From a checkpoint of a small transformer trained on Wikipedia.
Size: MLP 2816 GELU, vocabulary 32000.
Training: a variant of Muon for these matrices, 1542M tokens, 5883 steps.
MLP neurons of a small language model. Each row is named by its layer, matrix (up: input weights) and neuron, and shows model dimensions 288-543. Each number is 128 + 24 x the weight over its row's rms, rounded and kept within 0 to 255. Numbers have three digits each.
Before each neuron's rows, "fires in" lists the words (lower case) most often at its 100 highest values on Wikipedia text that the model never trained on.

fires in: "as", "including", "like"
L2.up803:100144143126124126116094134070139081131111116141152089081130142088092141131115115112121092126137142136092124116086163142157132119115138132132152147141131109114145182127154133130110100134118117074110128138136119132117125135150176104134137104172098129195085158141173151154103112124171102088118123104128105148135112168170112122127114131158149143108111142153069167107124124135134168143168116135104094141131166153117151111137168123106130136092137108095142112155153086159136149174145111123136150158116136128119130158144109067137088155185140117147134141137100123124115124095131164125097145112157104133132145180151112120151076139115109138116142134152099172142125120125073141122123182134087144123122153159122133131154154152102137168101163128128098122117106104149037170133126072

fires in: "by", "with", "record", "of", "note"
L2.up721:124139093136103130111077083079114101113163106147110165112102130148116119130137124159098153139133155115102108073125154074104118103153135109127136081145130127126129119152148112170163137134132081157168139175143162081083146162136111114118164137147133129120093118084149136109093127130135133082124129154135130114158155106146110133144139157183149178093111117158139152142118108181097130118108135105128172122094110136127099096141077124124120111092107132116141142107168088136128122104117103124114125146117097099080089126111111131159113136103075123134103101105107090155119143130119083132102100086152139125152129165174149145130136111115110117144144079128119110156137109112150106164113124148104150163129139116103133139146152121155130108172119144142117141117122182197136119152136129

fires in: "of", "with", "in"
L2.up1505:058128150125095114104055124130111117130109120076112093099119110144139119158144117187121161123130101114098158125131162088140181131123101123106141110168119133103108152117157119118131134126084134149133160143122130132136112133120126125154124122133140117146125121091097103141165101125178115142131097128120127121144142104119132136187143134130134140123109140140125150126097140156132088141141162140106145092135108121144140174131088081140091141153119120139090105125151108156170051096146118103131151129141061154136149159118119102154132120134136145112117116143150135096081121161145119138112085116143135087140134172113100123109112128121118120158143087105142165118123114104137105172132136145107169144152097121163096133086154095116163088155109140154133151140126126150145122108097136

fires in: "of", "and", "warped"
L2.up934:158120141113130135111160106181149157121119142180097140118150134136100097143148122160203146128162116118158098136102162137141134145104138113090162155140170115163152147099139169119130115129119177099145133157124126142136129108124104154134166135143144139153142129088130157134104136116128089122148164172170069127146121110126144122096146125127117156116139104139153173139103113116148128089118135131159103132157115126121150142133167132156121094135112126117098120128164147110146171148120143099126113107146120163114100098142165069107116141126139109129102156168080153140123136160134136147124146158100161124137124126155130100181131111130150137133135140101122096164100093090181119127120135143096177107170160098128105128104114104169179098111124164121118149166083137118102118095123140

fires in: "of", "for", "de"
L2.up116:137151136124172123121156104127106155125113122154099114114149125102104160085137104141128157158128160129131134092133128112149106176182144144106101161145117142133164124151156132105129125128132165114148114129123134117119171171096095155133150102126080120137128169167132102124168199158140103131132070152133132118111178151167111110126131130082107143104112124122132141097148150103133113127141133150122160130134145153165146124123140137120134129127153139130119166163096115112127097143121149112140135107138126154174146113090117116140128145159097106131082098160105105159139149109158169125142098111121161172086100100156198117107141128116179132112188109138122125182147152086119127117111103179060141134127151127136155154132068114152106129151141142127118135183110108107108121138128117

fires in: "of", "with", "in", "on", "for", "at"
L2.up443:134124117112123120124135145131094133171107117158147094120131125071129086112132126158151174168146120153139158110124111064155171122128178123094143156128119112106141124109118153139140098152106150126096107172109129106132139145118105155106105121126141081119121133121118139117094067186124123159103090100153114142177126105148170134139115121173097108159094098122160133101160144091111086169131177140203131132093123116150135121127121135129116085123076123110148119109123129147154148099121111145136106123149134089170160129150082091149122116081140105131100146119164119140089136144186081125128121140141138114135137135132084110161140129095118107159131172144149177133160107155168116121121117132112148142196104141146140130105146149133132108151147155103131121142122140142156136116132100

fires in: "of", "kg", "for", "law", "athletics"
L2.up2769:117136137173153146168126147122115137118116151113146087114149136123148115129120072175112115161145147151112155134141131091140144134136137116112142131122139117108162126118112117136165145154114104111104134115136128123141142133139118129111109129148142115131173142111163113091119103099169109078101080122152099155158134149190182126128113146132077148093085158149102101101118136122116118107109136139108157112120164127144105148105121140136142050121172125112094097159121173142128123116121166135154130110133146102088161125126103166117121161131184112150152149136093147145110105099178137125129187129135087163135102111121164161137153134154142142173149127128146185188125113098133125089118151135131119101135118156127156126155115149125093112128118152122113125169115114089106142152144151

fires in: "which", "veach"
L2.up1411:062144129154126191154131105155163148128123094123127131166127137150119103084138109135126140116152183120132132125148164131111140136126149055161110144180124122083137166103124114090154190113107137099123123139108152142086131104135135123162175133137120121133128127148119077118080136100108105132155074159079089129117104112112143102119139111118155136124126145158159182117108089163163112093086118146111148132113113101102122154116147111143167118137112129101170138093132113149108142099144124141102121085130126120159138157125098085121144136109135122126113131137098151142158132179147144094151100116110124106131079147128138144139114130094140133158120161108163148129162143156151104111108125089133150133164119122134135143120082130133114102092159126153135141141110146164176162132105119

fires in: "for", "by", "of", "that"
L2.up2367:170152158104099118121144092141121107115134125105109114160162117121140127157136128138102173151143122134114129154143150131115133150106109123144129138131083110173082132125121108110095148113157158122145097138096141111148102109142141106136134142100144105102129163107137125106169105075148130115100112119102178117125130121114137071184111097131092159120141145115146135119135151165089094180173108165114111122092142146157122101171165133096096151126142108107119160144140160167162095157137103121121181095111135111103097120109166133171153123149139144048130148120107100139109172128122091170121109134142121114153142108139107109142131102095118086117158134067141111109145115171120107139099167108125147124074096148138140119116112124142156121121133105100160114134120131170164106132113134

fires in: "one", "a", "the", "this", "there"
L2.up1863:085152112116127150163124117113125155127138131151133103107145079117120132135110144126148170098157135162117109122091134152149152108115142134154110158143073147177127110131142104141145108126123116116094111140131157195125148105117157145108153174144114119094121161133154222128071137179140120147136120122152156109157107150062114113122156123147128151091152161104115104101132112161134124165101076144105091125137133138162073095118137105111107135132179129114105155123092131112122149133149145114153133113164106139113149116160156168124102148132130135162165121124151130102097166138090092114136136168118081134149145129141108151134112133174135154137113142150096117134116117095163145158157104166122122155172123169142081155146110162159104108102155098131117093150105138152141119169153112

fires in: "to", "that", "awards", "arts", "for", "as"
L2.up1615:110085123112092083093124148122144157098103167118173168151132133099100132125099150151134185118090145160153105176097122132148192153128152175123086100127125171166119105158140101110155124134138115188130152152119131135114112184142153121110097136164115114131119161127128142116141162122112093117103105120115093094161115121124170122146156152141152109178164163144154164126122123112129118129165164184139126131151115146124105117148129115124102159115121126149114116120147129121105133110110151153098113149102108155132128092163120134152118113092109121143128126097110099126123106147171141171119140085102130111091120088096097086113105122158143149124121112131161123158135189138110121138116135160084099144113111097174140139114124135115133148136124153098117179128150086128132135150114157

fires in: "to", "up", "as", "than", "like"
L2.up2569:134098140127053125177082113142093060146111144099115104147137113084151142123130133119145115127122145112106163118087094107140119150120141132158064178094135092113112130089153113129136134134147118129108134128139114129146090151102142133103114104131159129107139098120135143125109136174144131118171108118168145080173121160150104164144121115136155119116147104153091129125147107112154128142154121084130125119176167168133156162112137156105099175114157137079139137099115149122131123128109129135124117146113110129157105123137105098143148134118134152107131134130146151115132097138124114140125096101120160116103092139143129134140113140177143091110154148160108138140113187112090092122125122103162099112114103134090126072121118163090065112136128136148114110138099127139101133112160106

fires in: "this", "they", "there", "these", "it", "and"
L2.up1610:104154128118142108152135142159130131108137107129155117146119148126108124116162130139122151092087129119146175121120175128132107105131135149113101190153171145107136152121114120127142123144121131122158134097108141174170167133122148122153159186163114167124112091121092129112105113156087143129098133089112084092126118122110126158110116118107148143098109131142073141112107106099127117141140137159150147141088159116095134125096099153139126184143165115121098100136091158148142124092125124128139164098141104109088154158170124119126125117139142111125122081117090120125116111170087115130126114188119153142119186161096151121128110114081100098106077134158120095136176134143124089116183104149141144137114138129127105098142119139128126163052126113133166101125149138095145124131077104

fires in: "with", "to", "from", "by"
L2.up1921:129109115118086156141135114114140114113126125115116136087118155116089110131135163097128160130108153128146144091093142136146068158168146132126116137103126101129195133089124132112138117114146147149113161173169152102142172119109135095085117119149137126114122115149102132134156139122154159106136162096153079105155151078117121184146155128134129095068116164105121126116134138107110110128140141156127135115151100124090142124127107140086162090102146102093120148138144117174107141086141095115153121135120132145145167121114114111126107137133145143144140140117081129077151151121114131119138162146139131123126151149146144163131127138136104129137095133089114105113117121136102128099106148165106121141119157095120111186109113158109111118135134137143114120121161139136167112155086086

fires in: "as", "askins"
L2.up1353:083103133127118156118128061120124149088125122143118133125138149103142129139097089144102121126170154119112179166126166095152099137116105127101138126128159166156145120117101155129104167098179148136150144123132101126133129146090108187083156161094155180114166091148115116131170115146105082130135128149127183099121135165100145072149117144118138134143167119105140131143139150146132148121119145144103148072136144091144155141102143114142143078152092134157115135146170105114134134129097098109140118095130129118147150142108161143148136121184104140122109137125098132115125084140127110094105168158136160130080114156132102064153142126112166126109120155161055149139116089102089101169132145122129166119169139093132119132144122094148123117116148167152119115145144147115151141140140134

fires in: "of", "national", "number", "war"
L2.up1960:150115104156146136124156141052146103143184130145141152137085134130105169150122111188101161098147145093096152113153119100138147122144118121174082134108114072136116130118121140104132114153139131098140117075134130135144107156125109147120128116105093147101140130134161122092105143157118094142108111169113101107137146114158122087126147130125120125090094146137104109124161138146093120097107156119114159127124137130158152131139127133080167096173134165142110114108104123115154183151161181130147064147115114131138127128100124143140138162136111134103133163143115150121079120101130148132088145156109121156109151116138183114166152116144158144119134119145092127122140132084130140111140127103152122156128159144096153100100128100095141130139171126120061105131122101118123127114094151

fires in: "of", "name", "previous", "to", "for"
L2.up2458:098166144150157136130104132110124088144150126101135139087170145121132115154097139115099122101118107115151125125092132084106166138151108136103117126114093158121113099137151125125115130129164128099135110153106130143112141167126124116081095105133118133123110133109184122138116150126148079119157118114110156138071133126090160117152116122172060162120111086165141147158128127155119089095103126124105193138158110148136116173152109128115097139162173138164098127113096131151116145113125176123128116160111120148106125089137134155132141123176122110152126108107100105155167100137139117126175162103130132175094090150128119117188126140132109119177129120116155170147134165060107137116122071119121130176115084162093136134111115105169108188115107136133113147125087145123127130171099136

fires in: "of", "der", "golden", "for", "place", "los"
L2.up1612:143051105142122110161117130172137141114117130088165113121169100113115129121084126164129116134103131165104113126173152138145114087126098133125161123177145135158154098114083124132169162109184171099143116110116118113158115095146114153115101133138144117110143067124149131084141157128144110110081075121104129133110175153138129116117096125127120165119129100100111153105132150129142134149121156149179132148184120102130159111100135122116148120152163127170171165143142132120106161130136138091141135115131127146112133117158142133160156150126137103128129118118126142158075128102098121122111164117112098096107083145130115116119065142113150139149150155133135139126136138096135142106120133104126141167162112159107115091116146184118151144117151116136102179160108166143102130135089168

fires in: "of", "to", "at", "than"
L2.up1493:126152171120170152138119133097129116108162110143091150138098150108094146138114112122153121154142142153119134132114101113110117159130141152117117094137128081086116117150139149110133158161138162079121159129114113102157111096149128117119082155115143113143115128098157133113156134133135118162128107082133140139112150112149154117145107199140137125158123103155120117110093125049133139168121123091122172153177079087092110127170091138102111122125107147106099139077171062115112107127115131147075145126161116124159140152148160125131147086118138141120138143160127106129146151132134105172181060120106136149115156106095140098128151099111140127164061119155101081111181147112123120102112096095168136101154126116104166125093153143095106091141150147116153140118145173152148132135167103

fires in: "000", "billion", "million", "km", "of", "be"
L2.up2347:071104116124122092133138086174130140137124119154127120143135097136138139159137103181128129116169113141091156159130131113079133131113109141121142114107145129150130153168125115058151124174122116139120155131112114100127087087110128125125104101065105128131107106075141142065145143126150085149129103142101130146116139119126128131103148158130107154109125115130140145131113153123091155096115141092109125136134107126192165128131125133105109122148110134103146060115108155161123124111143112126106140099145110158104140162137176162166162162158149139103107119099168117151107090140125119131106141132109119105106123100133098136166173098108174132136142122113145130155163156135124095153133129091176132174090147190081133116147107129106108098145133133118123139143133107129129092088140172

fires in: "to", "t", "ttx"
L2.up2578:119167132101155112123144162128131121146093122160148139105144115153133125102178098153139116180141165128105137130122140117144140148136079141096129137140123142142162114117106137120075137089104087089129130090147153120136164165112151111119146127106123143116130117191114122135151144149123094165147097143149153120115168125147169126085120154116120113118112122110087173162140117151176142068150152119144052162101101114136110175134142136141127124136144139154126144124126110122118103137102129130151115162158097121118129110081103177133116110132122093121126158102160121104153152082123117107148110106117153123091109107103181113113127119115152133145156116171087120088115182105130103109135146121165157151136100136101115155143147114141134074127122171119111167116127145086133158150115118

fires in: "of", "into", "to", "were", "part"
L2.up304:156149150153156161173098162110102130114118102121157154140123105159099151153132110133103086104166087105136162148161145138115161134116143105133117126158060112109121137125139138110176153063117085097102070090124151128120125145148119138118144065101104152146083121148139157126119127119128144118101126126162167139087114140145133108118101162098167140115115103152142147103116153146124142147127152177173128118143126134094165146055119126146105135160164165106114103108110134126125179133133203176143136135134162129144122120124104107163124143117143112083141156109077173104099140080096144147158162167156113141105134119132141103134150107106110162121113126136132138123145108109148159126167129110184155141126144095106141114158120112180133111167173151142095123113111106114137160125162069

fires in: "as", "became", "called"
L2.up2525:124123150139095153109114123090143127123108157119098167094139139129140140114081160143123143124113149096113131143103155117166139161134095116102096099136146124114120146125142128146141188144197093159119182096176122128113140130109148119140154102158129140150109072167166131121102160120154155196133119139106119127104118135115128108151137130162169143152137151139122118123166146118150138175130153103097129103117143159146124099123117097153145115122112103156079133151115113147150131148191128104138128093061095114087143133151147104126132128106149113167111084138098127135109122094107108142135152095107148151100148179110109080090127113162101131122132103100085123099121187117091154089146126145143146131141112121138119144153137125118127086104107132160113131120101143083134117126157131

fires in: "from", "one", "in", "down", "on", "up"
L2.up1255:088105096117087131094111139119095115103150117161159132096149122148131129154183113138174117158140109124110118120169125090134112130127105076152129141123106148142127128137152120097180109142081121100095166132121141179113146120141168132111136115143115172114110172129134112161129143147171077144098157138121149139156185128136141126156149178127151123118100125122111075141098041125112201149139119092100118122097159138139095161125133125156124179180143127124095095126162102103127120159140104116136129079145094125109126108126090123139159117192129133140095132116141125154107112133170145160147078087127143101113102141130125162162129165098125157171124060150145146169138167179115122150113070155170119116076135088101100112083142100113082084117140150138112129131101120131120115126152120

fires in: "by", "to", "of", "not", "as"
L2.up361:113138134072108133145165118144127106142120120156104147150157110154163105157128108135141121121150132151110122143104183105118097164123124145143126130108103114074098088116169132130118139142147158099155138146121130107145106140123150098127119135078147072158118141109142121103108104122068176111110108118154163121143124146135128113110147143136178119197119183120119091145135107121132123150109134126112095139161076122159129138115106140162147146125153120102101136111136120158155118105200100136180132143144151146076120185139104124077101121094109137134112137105085121118144138115126112118123198109117120154171115120109119141085105138101137122077063191143123183143116125144135147125097130151136125111154145111134126129098155170133098138102140150135101130140150149120120134141123111

fires in: "to", "from", "so"
L2.up1434:140108120091086166182137123124143118104133143123129129121113153158124106129113139130129122146139128153192162116130117147092133123133148124130171117118089127148120121111109161127114093120128119141124153158169141127121120149124092093138106147106095136109132123140124115149153102130089115086108142169128115129164131126141133128124109080109119160121125100100068132100154147156137105124165129095098109161128135162084124130111125146133138140134144103141090111152120166113105195135105123123111061094135153154130121114100181117095147148130110126160079144090129123103157109139079149102159111120099137104155132167121124118105105120146141159178111125113152156115121108132154137099138105127076138121098158158177103118147059101119091124151123141159131139129164124140124125149123148

fires in: "to", "that"
L2.up2744:134131139153135088110128120099145124140153128122176145108144132125126102125119144107176092171119078124106121103128168151124137120136112150142113124126145125091155136089133137116143094117137113105100163111106091152108120145109137120170086155112123162167133155138139136170107113130136118166109147143156152139143156100131167155132088141167124120129153161125137147159140120122144159100129122153130100192129144123099146147082129116164117141119077155110121149154149136119119138134088114127123124120187098152122109133128099139133135138141112129127135138162080134150132115108121125116157104139121133101168092140115099135190089126157148164096109164120127116112116139136157069115123216122169102133172088136100112065132131165123134122074155119116104136150127130148134117123126156

fires in: "of", "as", "to"
L2.up1181:104139087131162098082129149121133123094134088126145120099127149149105097097114122147096136111181148132141119178093154106084087152138096119132143155101121095134070127079112142152137096134145147102179143138106174139121146168108112126074110125129164134148141126133134138138136078148127097117129130182151139127086150158129139105121127147137115077085138159129134154092130142129140114134112128132101125122125080125151135140106100101145101094090135118146101054109162132155114128161102095155160133160104128118136134103092148128160145183161093156128124153091101095132155114156130160115121126138151148117097137173128129140126147118126114137163141096099088148109110095127146128113145100161125137114136147149136135161078105162177117162137131135126157114130144144162132146172133100

fires in: "to", "into", "with", "by", "from"
L2.up2576:120161136112078185143147118101101118144159114152085117125181113123119111139158169079160156110107116089145123148114120106153149102129143150107131152148141104157116126118123139145155090152129133135097114133133135114125157144114189122134077139179122138122131140095147146188098106130132139132125117126163085124128162138122158145157149152147148106131101133151095138093118104134087161082129147080087131165146125131133121194132147111142166133176141141119137118114082182124140149128108065109156168097122175125133131119137125142135148077137102117151121087089130120122130091141099098154172107135119117154124155134164119117132128118085128143168089064117132125148136140150101148129091064151093117116156136148154162111145086120127116129125140184143135089115134127135119115135122123

fires in: "microbiologist", "that", "to", "bacteriologist", "which"
L2.up2443:143141108196089104143116152159088144153132129163069114146148120133150125101108168130163123154159112076139132144153137130125147117121118101114109150159135111136083128155144138119194124142114130087111113136161130128128135145140104098081061125106097121142139147128119123173173127182094143154118148149141135134095136103136117106143104107102143100096172162135144154094133122153122153139091099112099129140139153122116147160085146105129099150091123151117108116104153108164078155174145138127124082138151113138173163134125087153167119129146119108155081146073099120124112136130124122116125120158178133095127181195129101148116114138125095131174170131102123163114146102134137095119128121135115105117107144109100090107099153111128138102132139114127114123123136103140100120123121128

fires in: "to", "in", "into", "bioinformatics", "out", "invalid"
L2.up2495:138130111125154128135187171117122139110123132174145155157135185110139145122115144150109091126118129103130116088068096127135166073119176151160084160133155152147105140113120122119119100139157123103107117098108116113067163131104128195104106157127088108136133148150124109127118131134131150105148163151165121176083134121114153120113094127101170119108141118094136133156090128100114136146114099134183122146133122110083155174092188136142150101138178141123132118124124150113088153173105184156130095129132103145158103124111118163168137166185129090113099159103084114117139149134132133120175150128131173108133144096127166109123113140103152118147111113151129125142142142129132143090136127113094088124125156153105155156128107095149105111162161127122122096142120118101132108121151130

fires in: "these", "each", "to", "this", "the", "in"
L2.up1085:105142112105142132155112126131154113137142132136180083116143129161092129146114100152119097119105101138116125140094124102125148132126138125136152158099109120108133136127111109107160159132098162078135160108127082154153183160130131118119157139134098129113152160157100142125056167150115138088127150167148103087126078073130126105129090162161146145102162124148123121154116112094089103125146129126157153137138126090135125154095153156136142126132140108094149109137145131103114097132113180162147147138144079095128110151096162124096140131146113143117113120145124134136117172115130097131123123131136119154174111114133167144141119129158089083142104132124073129164127125080142132101145126140120146151108165146110125106151135103131112148157119146129182097154128136089141095120123090

fires in: "by", "with", "of", "as", "to"
L2.up668:105084112136097133110132138093138104125093158099138162071138129107140106125093111131150111101107104147099123124140168114126116138151128137096097142134155093092136136145116132119133146129064118121120123139096102099158145150122167132121118087150113149165119113140143082107124088172128162106104116112113125131133138113142148129158124159154154133144141122142162117116181143143103160152080096112150145159134104138099121156132133139148053138115095106123102133109117129129133094117159107146143134149115116086097139146137126107147134120115069134102099142135131165072140143132140206110103178060138141143152119117138107130119155177111101151133122114106165114135129128146101120144165173163157121161126171126144098114096158110131134126111129122119137113162106116088129118192134131

fires in: "to", "of", "after"
L2.up569:153127139173128114151144139059156074137119140143181170142130132086116144107115100128145123157180102081124094094140112135131137103072119148111095085109128130140140133129125140127188156137132171130109143167106137175109110130071118122185058074140120126108073108171165130113129118150106106161126104162138150137112097128115118143163133151162139137113146141139100158130161147101129160113139118123117145102177119139139135117123129114134141147131104159143147130112111120104118134086139125123157112125097136114167136170154091088156146156142110148109130126113119121147138134131163128166132134126103090120100117100129154131160135146151090087123111086126125125116152170135108107124086150108114129118165125190149117137133127125133083125135123146148112189106132119149086118128131140

fires in: "to", "by", "from", "as", "after"
L2.up899:132128132139133115151090110187107153133129098146157101137134086149157124150120095134090125115120145091157140106126138177118122099183139139104140089103151103105103119149115118145174141107137139093112159101145145136088123120095098114086173162123089116137150138103131187117117145080111119113154158110091137110114103112140152179129124140107111143105136109125071155108154172157140160118110118083120118106122179123146141117124124119102144151071159152117103146101142139093111135129071123155137089155137157113124144149152091070117164148051126162118135100134101128149107102131116181117142095149144134138127132173129184117167098092207121087125166154138106096132104115137138141107127140131125111067096176182150159086125086103146136131115165118125122101149117155143141137139145150

fires in: "as", "times", "is"
L2.up407:113085166108136157101169109134167129085108106095128155126137152153150106133152096162126163122155148141130162124148149142151129114152089106128151103149108152144128187164116171141113151130157113133065116107136133136128138107142168108108193113153111165148124164161142212106096153141118135149163133195070143123118130113102123128158095134146148118146121172113121136150131137126146125174107141165148111093078107072129107142141140135140092101121182119128092143085180154142112142127112102093121133122093102125120137079113096089155154131122122100162134136112106134131146121107094128137100107149099147131133129126148134069078120157150127153144131118119118159130138143114097160130210116120149164152126104117119059114128126090185118144123095098163097115137103072094135141112154107

fires in: "of", "as", "candidate", "team", "athlete"
L2.up1855:137104070112113099125122152140106113108108111141095139091145128148119087128154104137130130107138134128089094185115189132126111098129160139114139131167096098108139084174115117102164126123115151142160138183105162105139152129096117113073117115080081168144156141147137143099143142143110107132141127129113138091111159144112119117133130136110109134130151124188100147109133124161152121127079146117123120138095128159137183100110128120179096082143101121114072136104130127145146065141101111169144137152152110109122114135142107113090111124073110166123085109120107118167159143117140161130095142107137112095130136136156179138133154144142150138113099108137130121167102123169133125149100159154130098126149148145090130119146121082124143169119130172140133114166156160118122146137141092

fires in: "to", "into", "part", "from"
L2.up1781:132111097128111132119090144092075151105106115099111128068086124132123153128067134116100113106091147100137163101144108116143154138112154138123157130130122104186123108155121127118127096127110135104142145130084154105111150102172144180092107119167170093154148143180139105128113132179134102144102081127127103130082129150120124149125143096163133141111136133167118119120134113155109134145135115122114113162133108100105155137174113109104140135150123168080096147152107174125158113133167107139139101101151128134155119150154119125151087179163159150082155115110146091121144121096098145166136149122113111101114181099129141100187115098119101105121127094105149155150112122163132127082113105147135103105105184075146198134111117105185115134113112111168124147139135086134193155090162100

fires in: "to", "the", "of", "on", "for", "at"
L2.up1114:141132137104088146120136136158130084101088121127100132162110169084132129143142132136142114109148137124124131131126101082121110121123137124092126137096094132132119086114148177126129154128178148131103127144098140122097127102095107145111146142095099134157119105156107132106083108125168097108112108159133161128131154144143148091159124131109126141095122123129164114127125138108130106111128099128115090134141136110169130125119127094165089142126157147115126124179107122141120158150121148172134083147125131121138183158100169119099067131184111167113119130136097074139116167123087120130141142104139127129138119114152177148163138143145120169142098090116121127149144126109102164117126092136112154070141139121117107098082108088161094140111140163171095131133141118150126159159066145

fires in: "of", "for", "to", "new"
L2.up924:134149146130188127126086161176120170126166069135112140097137133096072113103139133146133136175118128109119173135097159099170103164127128120112090131095146090165132128182131106112148109125167141128151146107144158124123143146140109140122120128146176151110120164143146118135156157108097163124145124152126118162092154125206132119138113139121131153112085157092148117119088125109110129163137110181149106119202135130152131107132125118107132127136146165137081118114131106112123087108180092103142092095122117147162098145146128117110117122146141134065134136141084161136140132157117160136129128124121096138110135124140095107143120151111164139154157146088150112136128124151145102123110120123107167097110148134111129125117162092207091134101130131149117160121142107131109144132074105

fires in: "of", "with"
L2.up196:132193164123077153164130154122081130073128122173115134116123153122090093110123166137111132109174127135136124155091166094173141143125104120116113121115184157131115152130116152117096141150132172090124113115111131149138111165114137110082119127102112188156131107118108148149109133153120087118099143130145101185165094130101126123122158150135154154104103177135109127078105160135156116123124097130134141125139124110163079131086159141132122117118088142153139141127153105096160124160137131187129133148148149152117135107127127090146117113115123124148108152105113120090112105125091111124091132136108130157106095107125079087090138121080138102156123133127142128146110157109115155153127144133101158110153143117114137125153140121104120155176177138134159091155130156151140117125122127

fires in: "of", "marine", "civil", "n", "marines"
L2.up1349:173147166099144146144144138099095111140090149106083147129124156171118190144120074164108086124124108125144168101117194118140110117154150133132124104116136077140171135090135168110124158117158115084092124112149115107150105118121127142116113180145121128137111104104128126154119171184111126133132104117134138112129110166138109103176119121092098132157108128129135184062158107077152140137099108155145121112149132128093135117117195142150111085124139145130103096073158145134105111117105147138146134108141150156114126126120160130131129120147120092141149179145088156130131098142111129155163131160111134103142082117150148104115130128076141142106167163125159173094125128115177132104143158097125190132121116137143119155143118092151118091109129159124108132166139120132111134175134125

fires in: "as", "to", "place", "on"
L2.up347:196107188106101103093125108161153113110128137171102124100143110127134104149142135135108118148109137134094128132119136114088134140166145158156137159093165106132124120135110121120148098089142148127079199126097131117088144163085140139096097182147116085129151112144144111105162083106096100122119074156111157125098139128096128127157060140090136111149161143107109170100160130152098101118117136122126158168121153093137096145097115107108166121108126112147148137142170137164103097119151127155117128124113142160154119152122127131128134171116083119155153196170099139127105140133133120157103134149113117093120108109122126171149114106128070112140120134157126139131165135171103111081121095137155116095117091106151063103125132155149117133112145123118127121128154093192135106148132110

fires in: "to", "on", "for", "up"
L2.up2188:119113117104103125120146144152138140146134185095121173104093132134119115146127111157113135120131126156124142140121136145084143125142143126115119161142143107124112115137128114101133077146124116149125168105135168154107152161100159116174165074075170108121152159144129137147099090132111120093143122164147174116091107102133140117108129089107160107092118126127135120100145141126107149147140125088158164122170131126101146135115146147106150135111127076147134110104135145144152143098099162119101125149107129175108151118135127121133095136088108149138123130117081149129118163112151124148131164135149112151166162099131159138109125146211127116103164140124144127087159155108146118142171127178099125144117127097126128154139118159123113151074152137098095167134112103113137102109103094

fires in: "to", "and", "of", "into", "the", "in"
L2.up710:135157134134157153159140173145158144120166122116130181097171127158107109126094129127144113084093108115108094163186125150167133127173120116087136101152131161163132104085115148157096139113163130178099132144085138130101131146108151132146163130128094163147094154119159113123102155093135131139097129122089165113160148112140147146106089098104145162143122150125145111082138123150115136111126156131083095117155125090125139093113130126107136120151149162151089137123147127161132180133107104064102142144113118091132134162128156129157116076093178150109115121139087101156125114085126143087135116109118136141110109136123133143140149091160148140076128139110133134099157110174085121141129137138144063127160159133145125118107139139144119121139129132120159140124104144155118167132114166

fires in: "each", "that", "this", "veach", "one"
L2.up175:091113120121158149141145124167076148096115132183104114107117116175132162144120186089128124155150144093155158089099161137136122126139134117142116135174102105135157146176112196114126109103109149085123105121144171155114145115091149156159146192128154115116140138139105122142102145107124111091116133139140128111087132099136081148110080147112099137135147180124148123157128134113134157157115101218089163122076147099131081123142075146144152139115135131151121141111144114131115165097145126133111113094131162151111126122154176129122119134135135138133104132120135142104169097139120124121133088147163142111149128109164133158117155111121185101137101130077123116120144132134089160144146088109114105147124164154146112146114114138135144085114130126137109097119126149144116127155179119

fires in: "of", "the", "all"
L2.up1690:121165087098152111108136095145132137112123118150160123093134112147118152097150146080142125086109136110087139106147148132130114134132163138144129128165143123094168121153163120118179185139144114141094093097109095079146116163122150136139132161103098093155142120134145089096118147079139124137127101145071140135127156149159130133105135116088135098138126105138117137140101090115136140134093165149121106117137129114098123119085128120150140139079104163139159070165109088157107152170136172130165140142127117113129180120081159133160134135162089103095155097133096150188109131134061127165124162149151116121149134127130164096113104160124128109110129120132175172131107097112103145102124161142138156120125136082132116152162085148143130117158171158088101129108060120136136128164135164